python train.py --n_layer=8 --d_model=192 --n_head=3 --n_kv_head=3 --head_dim=64 --d_mlp=768 --vocab_size=1024 --activation="tanh_gelu" --norm="layernorm" --norm_place="pre" --norm_eps=1e-05 --positions="learned" --qk_norm=false --attn_scale=0.125 --bias="all" --tie_embeddings=true --parallel_block=false --init="uniform" --init_std_qkv=0.0361 --init_std_o=0.0 --init_std_up=0.0361 --init_std_down=0.0 --optimizer="muon_variant" --lr=0.0068 --lr_mult_o=1.5 --lr_head=0.00496 --grad_clip=2.0 --warmup_steps=200 --schedule="cos" --final_lr_fraction=0.0 --batch_tokens=16384 --seq_len=2048 --doc_mask=true --train_tokens=90410000 --steps=5519 --dataset="wikipedia_en"
MLP neurons of a small language model. Each row is named by its layer, matrix (up: input weights) and neuron, and shows model dimensions 0-191. Each number is 128 + 32 x the weight over its row's rms, rounded and kept within 0 to 255. Numbers have three digits each.
After each neuron's rows, "fires on" lists the tokens most often at its 100 highest values on Wikipedia text that the model never trained on.

L2.up301:143148149157160120091103169212115087128174143142135110134125116158173101163092118118125158115156149095115126126060140106115146071093083103175174208130121155124115105120089116076156144152110129105105173039091078180094088137111144176136196057149111139178115179125083127122121156125194094110113118178119135116088170064115135087176079162151121137151124105073142131059112139151105129113156089153112109211112132155122135165117135124143136103184121162134134133150136163136072089102156150114141119150057141109102083138106135146181164120129124100135120053208148094121128108135078128141
fires on: "it", "id"

L2.up645:112067137118148079122088175166142197119141128125100116138114161067124112164174107146065147099138194150133089111118134118090115071075078117127178167124133098102103214058120136118119159178117088103100149107114118164138123102148150091134127156097113164099177121091077110173165139092127113113128187137118064055100140187134149130113110105134136116114129126123126159129135178130075093160158113154199098196190168136100139139122135166138100083090112129113076099159087098126142145140089147144141165151078131184137118114153136144144188188086158222145112109155160111138137092118086108158
fires on: "ine", "pe", "eng", "so"

L2.up10:144094141150166131079064121168127201124101207099118157110137120115091164129126178085163184083091099134109101105139181170120159111118125083113187146094202127135156085112101108096114104080081063138153130131181157179164095082097124177211096126144162184091131153097179095127099052120125175117124056140121124121065110108120069149102140114146169100149131165121140097101136128124102132123143176108174109067128131102084136097139110149114130095122126134156157129160117111101169144121116129074132123191114132107068110168187166089145175103123176120114108102116112130109167085155146168140
fires on: "if"

L2.up162:113155114150076144112158132161162139137124106105145145135102101107131104090137148116126149095146117093066090086157159083133183088136106119142133106151158083093065190132146179094165087163098154167108132157119156155095145102129116137157062106149146128065152124145141086167151139161207165097158077139078105070120200138130151110114166191167111127161149107096075127136087135113152123151119110111093111114115139144144126168186190151165183150108163130088073155123124144134118143217150138109079152151149064114035073098160148137121158143160144111173129136110078109052182136118152101100
fires on: " c", "iz", "6", " ", "7"

L2.up351:185117091100123088109154124135121103088145170110097111108074095146076153140155171175114138095156142115125112072080125120135174091119127098085104125137132139140112157164118138211147081146118119143127175138137150135127142099120061127187139142137157100054143088128206104131061160133129124158122091166150158093112130115141159111158131192141117184109200163114108176201118076149146115147179109094128158109151109203103164124061097144144113111138077111113174108071103168160132098141130155166105135147070175103166190157087087130131180136131146101087096136143123172118151112128075123046
fires on: "on", "son"

L2.up382:137148150109116113158177097151081128149094099164194155156179113121096142126174134162169120063130139197118146111104141090134107123158119143187104065123155068188180142137161124070149152164170099168108134138150130109115179097163137161101148113155109132114068146080139207152086111122158113082178132148136167181167126110076102151090138116167088113135081142134140166142081118107139126105131076092123117136192107144102199134099076152093083178142128160105148091103115078151089103150153170117086121137118115094101105139108089127162163100101140112128169103037066160157082104159178146142
fires on: "\""

L2.up77:153093097112122093186108072129165130158104122143175065136139183134072097123187159135105094163178128147136161083080178130082157169154112140114136085115144128123105047166153168115115149129185116086117162186092146178125111122144146145112105120078113115105138131109098108146183118125141158111135156117056059154076120123132168099154105125193068132115134161161112146105188162138138119120137094114097127132135099136155163136092184129107161127142151136164098145218170105136168111179183148125088145148111110056106078164120145038120168138173131148113093115089169142132135123143134155049
fires on: "t", "i"

L2.up263:100133115100110060141150101197096134131118159101185082169121127160069106147117153128125140087102115153127109167102169141085074128155126077165165131140146162133146119114136125062148078131135116163108169158098140123157138152150173111061130114145175137163140143155104109085131136098164135101114144133123142120121115176140126213145171141141048157111120116062154123163159156126134138145144157095185233098155095156110131173083119100062103074118088171133103119120175112115186122117133135066116138133043114137099106106176077112166107123213135095162085141140107084098083141158137080146
fires on: "act", "as", "ph", "us", "amily", "j"

L2.up548:177194130079166088144177112155133151155130104116128099085113122125152088144091134095124140172111062099136152106099105130141157187140110089145052171119110095132059165132130100123089128060146086170130115135147140203091144124160114118097083085099172145126178145141175144169062119104168084109143126114108173125051123149165137132119123095109151078156057112118114116159111097122119188141162122150107098117098155161191115125123094099103166156175166155188142123128188132127135138151178178170088150154176139100098104159113092161146098088121070119210123152126103101181080145151108107130
fires on: " or", " and"

L2.up747:123154070107164117148154103147107154140155160078086129119087103165181156062094111156144109046153099176147115138179101145094147104167112158116116153099127133118130163118148059130170095133162176138083095090167124128150121128138078056135104095123147169119194131140107189158108160135136151064123080123167130123105147123150114122140154126129137115146153186162112183158174129083062113142146174183093119130161104128204162116148094148095160143107117124118166180056112111075133108107149074061182148148158180100110050098187154139130138111142158143141113089086151144111166098164105100108
fires on: "}", "$", "aw", "^", "un"

L2.up17:087134087098145116129119162149089129087121116075178156152132144133079166105142140122135145108151104104128114136121149135141085111204171143186173107075105119110140119127102133134161131105145154150113146094150135147154061213079191150127125081072143107120088090117102167127095137194171140138136197149154132193076083108163129159140110125126133139087085054130115181089171115147119085107117132077136164176130082108107123183096063137191135164119169103131159098137124069149172137139091199059095134078146156162136173137170100160096146141122144124118085126079124117138195084145155110137
fires on: "oc", "ug", "eg", "ig"

L2.up363:122091108135111152144108041139101087174145115168143127149143122122122117125106091180147157174157166128132168141208179119056088160108117090175120156170140163122110128170103168181128094118140073095107213144067128127094114101128104079134115134060119167077125174099115156115152112112122115109193144195165128141096131161139116143116114104166074161081132126178088092100116114096136140143128148132107113111171096107142164093194184062087124097127115105136109129141204175158096110193121083109131116131146170117084159108155174139120114147099139111160135085081180140110081112115113192095
fires on: "19", "ap", "od", "The"

L2.up512:186095150139191156136150073102077117116170092172122117090157130113165140151175136128195105159109121125095126120094151104122151117122120095108113102161122128107155119166149118135132073099176116114135154090133114133071162153149126051090120163127141112075073189162170091116090106121075128162127192132180192140122120139160138146111155127164110161128110189155164118113187135154139135135152110066117160143086106094119141106119110139114130106122173163088110066139205110146136052157131076153136168131123123076041170189089117112101112123134130109143072162080056119084086093107174142094
fires on: "\"", " during", "'", " after"

L2.up167:131035162106065087130111139130121117165126141135116131111151106102135098145074116111162170144126112110098118099176166141103151100139138122157139115171143116095179103117126086144117153121148108133093189126162125116108151107124154174133122169178181088105153169149154147182125126144130114130155163107151149150115100100138137089129111075173173176121134127115097146108105145114204142187109137174199156085157081051093136123132175116061140060139102135122121131151191118128154114083136074041162108174124146209136164080169105143111100065162070151064114157134099102120141108140151212125
fires on: "te", "re", " le", " Le", "ere", "se"